config.toml
n_layer = 8
d_model = 256
n_head = 2
n_kv_head = 2
head_dim = 128
d_mlp = 704
vocab_size = 2048
activation = "geglu"
norm = "rmsnorm"
norm_place = "peri"
norm_eps = 1e-06
positions = "rope"
rope_base = 10000.0
rope_fraction = 1.0
qk_norm = false
attn_scale = 0.0884
bias = "none"
tie_embeddings = true
parallel_block = false
extras = ["capped logits"]
init = "normal"
init_std_qkv = 0.0332
init_std_o = 0.00829
init_std_up = 0.0332
init_std_down = 0.005
init_out_by_depth = true
optimizer = "adamw"
lr = 0.00103
beta1 = 0.9
beta2 = 0.99
weight_decay = 0.41
lr_head = 0.00543
grad_clip = 1.0
warmup_steps = 510
schedule = "wsd"
decay_fraction = 1.0
decay_shape = "linear"
final_lr_fraction = 0.0
batch_tokens = [16384, 32768, 65536, 131072]
seq_len = 512
doc_mask = true
train_tokens = 190200000
steps = 3785
dataset = "wikipedia_en"
MLP neurons of a small language model. Each row is named by its layer, matrix (gate and up: input weights) and neuron, and shows model dimensions 0-255. Each number is 500 + 25 x the weight over its row's rms, rounded and kept within 0 to 999. Numbers have three digits each. A neuron's up and down rows have the sign that makes its largest values positive.
After each neuron's rows, "fires in" lists the words (lower case) most often at its 100 highest values on Wikipedia text that the model never trained on; "fires on" lists the tokens most often at its 100 highest values on Wikipedia text that the model never trained on. A number after a token or word is its count.

L2.gate596:471463503540497464505519489479507524548533538535499516501523545491509482525508473513498523545514475465499496517527460448489468512465476446476464496532482494464506481539442507455515544481515489491492487470529511525498462460485526495479466496480495478527503467482493482456501510511556480503478528476479466489506486495476530471543510516508488467532492520541491527448496513510537501513482515531522497526462535467500476528479458562461547524516493516486516473498525485504464524515496456478490511481453462476470506457471474482509488502498522456489531498514523486493511511497497499508495497511536471506518489512466489475482496491511510508531508552497485510524492484471555495501506469492512475524493535463458513512531538514549446501493504497507459502537464520483469504514502515
L2.up596:472547521569491526520498555514499470512455527486531535544539484481484546525513504483502526486540476502468513487474482482492522500489511488483494523469534519509477496522519486507452475480455527499461520559463481479530458522517482523497519484498466476487476441481484479554553487496496513482533507497482520495529550514483519521490485482488485557517503539538507486507484489520469523512531493551481501535529525472544470517455514527469519519458505519524510518519509499546468492558497477491495509489521518514482509542520482522515510504511484506541535484465512496503466497509519534515485488523514490508489490475546529483504551506492526527554555491457517504477498475509484504531526518545508503484470498453541489485493534475485475490526497491501508499506504511482513502499467506
fires in: "they" 35, "then" 30, "across" 6
fires on: "y" 35, "n" 30, "c" 15, "th" 6, "er" 4

L2.gate131:477460518460514518494495483499490489529549559484510516498505491550481490462474498449536503502476484464498502508464496483537441471493490474500473516535487509484542490512506523452471493506506474538502517514457477469481494538514472549524472448485521453490461506511487499549516494470517482501496466508491454476515521459501487495486502488436473504534537498465494501482499499505514526502550522483478532471497525479538511478487443530472487496525498468505505511512527472491535504538520523505521494469470486459495489473484454505493530531446498501489466515485496552518509536485484511482519566514479524519500495490471527511474474550523498501473486534531480539485519486507468472483483479508524521490489467522533502433491518509499471467480504528500470511509517478470509523464512516
L2.up131:495468491495478496496490523497467487521521535498507487520483483505508480489515544473504468479544512458516505546456520530481508502519447488510516474476545524515496476492555527491490518495474527526468473487505514456468495503434471482532509479473500502500505524492493531505509469523485499508525495473556529503506518510520509551497507458498505515511477493509482528475533517479508518542530486485481497480525501478529494490497478508491489508540519462477466516481564475550486465494499507510504523448491488503554525529532484535471509545491522450442516493490506490472529491501492517464527502504486481509463534509465496484523507443532506543476525509540518513490466539492503481531480517508464464490479463453516509480474473486502509513468505469585475532500506456461507456488505485
fires in: "education" 13, "production" 11, "development" 10, "charles" 9, "david" 6, "james" 5
fires on: " production" 13, " development" 11, " Charles" 11, " Education" 9, " James" 9

L2.gate167:523515477514523516527492514488475486509486447543492491456501478492547515487475548505491451472496504514494512477563462503505466433562519509488486502504487504543520493510473502499557503506478488525504497457482485480521483535537445509494503502529532479497517462526464459496486515512543518521481528560465498526489479520500490496478517499495542514516511517480494492517437477488518504483487483497507527494511577481503527477513459515531506505507471497505521540501493501486541486507495491483473447477458526477466479515455525472493533485508502517503520499545463467501518486504528476449552489505523540477469505480493479526520472483492507491499454483528494527466539514486488505529505498535501511465510458496491488519498533509532538526507508481505466543540489468482518502465479467
L2.up167:498513528490462537467483508504472510484527539486502512476466491537492490515496516472542475526543534531463481528468424474504519497558508520516524492489493504515493475516513530486487488530441515502516474502562488502482465493509503527503475505509483484486523464468472514438527478482482492514524527505497515459508527486483487486486512516505465498480513510512485536536482486512443542492488480496536490492518488503504483484545456501537511477478498549498484517484465511506521502517477502505544514479509504463507501510482533515469493483473512503512473491504493490498431481492476533493523507488523488529451544520465554510513481500496497522449547467470518514522521509505497516472493511483526490416484487471527428505500506564462480521490506503503517512489463528513503450462505484
fires in: "3" 18, "2" 12, "1" 9, "4" 8, "5" 6, "26" 5
fires on: " 3" 24, " 2" 13, " 1" 12, " 4" 9, " 5" 7, " 26" 5

L2.gate482:503486518491506487523481519484485454485512491514494566477474458474508502499448467483505526471461507495441515470526487504528432511494528528471516461497464506525516523497454549514484523519533548476491466495490457494534528550493485537500519484494521456488490486540500531504459495505490505488467529496525486445517456512500480463505503524452488533516522518483503446485556486492494545479520504500523536454513487524491456491515474504441492500495490512509471524516523518521515519462538472507491482457476534468504477494487483449506494474500520522499499492501518519476515460510509508500528547516529483500458517505501531522518493490512510494508525464516471509459558485468514497500469525515526514482550499487499475531491489530482533470487510514509511468499444501483481475478478523
L2.up482:485514526511468478499494496524483481509473513513517540543499482472474454475471486547506514486492530514467580496463535474526470519530518453478491441498525484537520499527460477561462532520503523497480506494456498480503512513518480478494475474572507506479489525521483543472513496484522503487512509449504528502525495496499448520538508487538480509481520477528455505474517510509491503465472456506493482486480506503480492470512515501471485486485494492477465500515526516486546461468489525480470517459501521481520481503547552517559501487515493490528536514462514520476480521516498513529480498488530522483497497477524539539505468493530468529509502481515522478509529464519519479478448493497461526492514514524437464495465480494486522474507504515506520535482505486468463519519479544
fires in: "son" 15, "director" 13, "president" 9, "player" 5, "leader" 4, "related" 4
fires on: "son" 19, "l" 15, " director" 14, " president" 11, " author" 8, " player" 8

L2.gate586:523518547493475523527521467458478516510513499493493449487521478527469479505516516472487492523486545484472458453466513439534528473516470493464503509507498526506477483461507500481535474473516507480493511465461512540509508482518459441506520530480490499489516511541475481493497511522527526505474529517488488451501482539535478480519524499491522466517465544514538523495508498520527463493544497499517467514488504476540512509513504491490465481507511496488555525499497496553514543514474453502487507522458524527526552530543493465511450477464536505551493529539507504499463480519495514508507514482514523495521509527505495494535460487509508524517481465536470538484492543514536574520485477541473490529529512486511498485503491508488477476507530489527484489507493567476490477477510502
L2.up586:473495509484485475528487506482520496500489501472492488508488508537507488466545491547472499517539501524526477486452482447478524519495542468439490521527539503519512482463526502453540507493460488520479495571506509509501510515497491482504476503490466499482432479521497490474525483519465514498495510525498483508519479529491490488518529520477518517547517479522501479468484505517501529514514489492505496517497506465524486470512534564508546494514497506521490467493470548444475506502511488483495461508483462518514499518470486445495478482486488531474484527512478492488510547500481512531492523508504509508530493507497494464450503518483494494504466556504468525492488502542471480489519474497535515524529483503488497522531577504502523518465526464520495492490500536511412466415492469
fires in: "at" 32, "to" 16, "i" 4, "top" 4
fires on: " at" 50, " to" 23, "h" 9, "i" 5, " At" 4

L2.gate452:481502460504496553522520487516513539533527515508504536508524452493555506465516488545495494524492514576515473471483544496505547465541535520519475473519575517519495523493455500490468518502485494484545486452490529445460511473523490512502531513501526492468465495505499532467497487490525480473471518462545488515506510490502487497458504515520487502496487531491491490498453518462492516492482496526500479466509494512509498456531525497529512462470492499521483495498539501516512473514459494538470507509488509480499440505479456506500509537490493493512517466499492510528497491460517473468554491511514519500474472494464503467512482488503539545483494498505481525494493506500502490531504600503509485502505484516532436488450506464483504463493473476536502482490523457527523501505511500
L2.up452:523473448432495554509473495484490497527546509519507467515450503476518451469489553520544497503515503484481528494528480484495518466508511508484513490494501549479490475522517528519470522519513460487518530479530483520513493517510510497497509491533492500494491509466474495502527478494535519538508527466528537489516522493530480518509510494481542545525515481540488479471502512450498502511444502544499553493522493459515500473505482493533544506497542504491530515501479486529477530547435493529502509496473480504508473513486496523514482513513468468411452489525469506521477497517495506482534482523508447481519494517459505508482478506486518502485489507523507531559518502506513494519504506503494515496497442499492482518517539458506469494509485484542500485408490520472523466494472499
fires in: "4" 58, "5" 14, "3" 10, "4th" 4
fires on: " 4" 69, " 5" 15, " 3" 12

L2.gate154:498455482475473501527517496503527444527494499494511462488419530497479483498469487470507497527509439523468474489494466508540469519481480512488471519528463505511516557509493495476508504486492482523509523506520486465500465537497524507524522505544531488512476443509496517540500531487519473483488514469527466489508492475505482499495462488428505483488495515523510500491473545493512509493519538520454528496496533501495523512435427497482530456479478542494506493492546445499512522523506525494494463531519499499522487493503448505528504515513503490516500513547534486515523473494487526500544526453478531536512516513481486511503535484496482460516486528500553461446551508503478514487512519519494490492529502496484464525504484490481524467483492508533537502484527470470523451489484525
L2.up154:454532458514459524482511521475492505465467479518505523504483473496522486535487538500481459523553497500480503485496501472484529495487503523484517489484534488444470471543535492510494484477492516492525476459518498523462468513480451479557476509484499541487479473493494468542525520505504479457517496490519529497501507497485528528491525500495506484476497543528534508540550475478501472528480525509535472441514525488503513485494515501498518490509563490487507522534423469486488539489520496495491503457482495576431521481500527531505520449500540500498515506526510502458496527505517497465514478528434493515518537502458519499505491491488533501496506498496490491501531530486495534504494499472510445432474483480526530453515498516492514519499487510525543516496482493510505492471514526
fires in: "was" 53, "is" 47
fires on: " was" 53, " is" 47

L2.gate61:490484519462528527507491519517520553497549513495472519533503546507491482479468514499507482512473496502497479507496466501486495466505452496466519504518508533493487522480474519497482525529542515537521540529530549510505482473531536526523485492519484467532507476473486472516487498515513465517512531510488513490499494532502476491517482501514467541508478514495565544472509473526515495536498504501522482477500529531485511514512441480497539509543479488501494481466495441525479542477495479486543489468507485504483483551543459486440502454503493526568522537513480545470542498536523503528524491514480481468467534482471558482491528465537512475514549507499526484497529475525504551531529486514477500476495478492486479493482481508547491448488485483513517480483504550512504488474510522
L2.up61:493477524579496514520481506485495534468535489507484534484474466460487494441511511509510472505443495516506466513500510493498484479497555472499512533493522510512502477555465494537495530536517531527543453506499459503532516502466454501466472510474489514490528510503471507491483494528495526531498467462491476529473497488500502510493499475500501476515496505489549487501522492506453514472492462486495440482511526487532478501491537516516525472544483491490487440473503517494489502505469502476506495474511496510490463504511506480516459495526477531548441479482506514475501492499537495484490492467470497438472508514471502535526487485522522496470484493515528491408490481501533486530503517498515541497495504521553455487554500515493492469485477427500497480499491484480521483542455489
fires in: "was" 24, "building" 15, "kirkham" 5, "school" 4, "season" 4
fires on: " was" 24, " building" 16, " 6" 6, "k" 6, " season" 5

L2.gate577:532490510506482515472538492455468505505521509478486541490518552538500515481501504515526455526469487483450506502492492461510500496527466499473521523505502537503524512446493496491550506473462504475552514545464519508495520512500488528493485479481544470523492449487505470470523516500511498498473539512514474489471494485516478493471498507487517544504493504536505492507479506519509533484482519522471494470500498515527467502517473502482491525531498503484512505512516514495507511484479475534483474501480532458508477461466481444497500439518475518490461533446496516489518504512498514521528469513521523485492472471496504448507510535441500462484437486486471498501472497557503489514480482480526488480517541473531457434534560493472547452555527520505525517521502463495512505508518456
L2.up577:506481485494507482449537524507499537517469488493536457504533498510494467503514512526500460512509509484491505541516514502537485518480488542501472535527486517489498549488500452497514521495532510492503544511516517478496502506516510470450529503493514493529512504557510510480477477503511506484481522498491526530477494497422482525483506481530505506540541527514495519497485550545503462509497546500555496539466462484513499464520526461447497492490498476463530494513518486514459447537572513518482560499530511486497497478473496531489444454482507482493528507478497535518508496526528489504517524477489451481521506474500508505517487458514482485465498510527477531474546508504508527515525552491502475516507507536502513508458459478485462517494476537505520492531531523510491546454493453
fires in: "s" 100
fires on: "s" 100

L2.gate476:502545545514491509501454474499528491500497509508519490498503466545520502513501506532500473540519537466504524456433478508476535514481518467493536480470442492529530496487513458522507553520525481534495502520522469463555466536513490499506449467492468499511526490500470533508485520522494483505491510533561497452493503525516551509525451469496483529523511476472528464507521505454533489524492492457517447471521527490518563536497469510530491479552503493483486481535462472521461480486468511482516513506474487485486497462489510502492488474487500532482505514472507459474497476505474543482531479504459502513520525513514516499489470478503479484498516505512504521492455515530483525523470530519480500472493456483493484489496490505527497508463486488508514506485453504492532561539543508
L2.up476:511543529534490503505460480516539477482499514491549497464514501474467528511549519483491504498521510493491473492478517501518496505455462502518501473521521512520508505511485469461509504517543522475506491503535490480568497480467500498500528522505501496505496511532518518519523497480523550442491491453512475455445503485520542506529484457532538515482521489465493500547480542496457491491505486511501465508526442489481526441543520469521531490499512480493456496463471537500486461504461501507493537497529532482498462471495470498500476480508512466515492489509540524442532435466502498492492461495517494491525512521490490487508521526518506467503499506488471506466573549476449494482468469477517478527513507502479468527513505456499459485500501486488540526502467476494526498496504461
fires in: "of" 65, "from" 16, "band" 5
fires on: " of" 68, " from" 16, " B" 12

L2.gate66:523519525491465529536488500454519550522486524491504537475481547557522511475502471573505461508484459475525518488483443503473453507490489493467512527499480492469458528499530469537520490458509533498504528478535487499469492523527487483522480519487500472519530486460488451499533523467525481546469529506509538511469484524489488444501506483501504519512495486523486454498503505483509485486525486478479519457507523543495462536508483476419521482552484480506520518524543515501532486508483465498482500514488528461524525535490502475492486516518512478484508465472469509458546533506496531526440519492518501488500464474528541475471520500465502492487537545498488485547493507536489497481485509474508516524531496479511510479510527493501500532466491524497474502514495518514476516478491467
L2.up66:519444503466507516523528536516455478535460473475493479523462479503522457476501463489485497518467527431460545534515510504520512527538526480500521484498512499471501479478484511504489489492470477509525507553476471487497508461506496516498510466499518488463550513450485475519489510516519492519526545507517528475459510465548501505511509536487438525524483451525508534519508485512511469483485480522484535517459515497489505512482487485471495500506492497477495514485513506509532496469563450471472489451507528502480482493532432499543520499487462459489485487514471501524489463519485467507562468486508483509516544514471497529496502520501492511541490510494515503494513501477560493493519474478492459524500533506473498492520498472490520456529467520474524472556486456497515529482493484
fires in: "s" 77, "there" 5, "their" 4, "t" 4
fires on: "s" 77, "re" 8, "ir" 4, "t" 4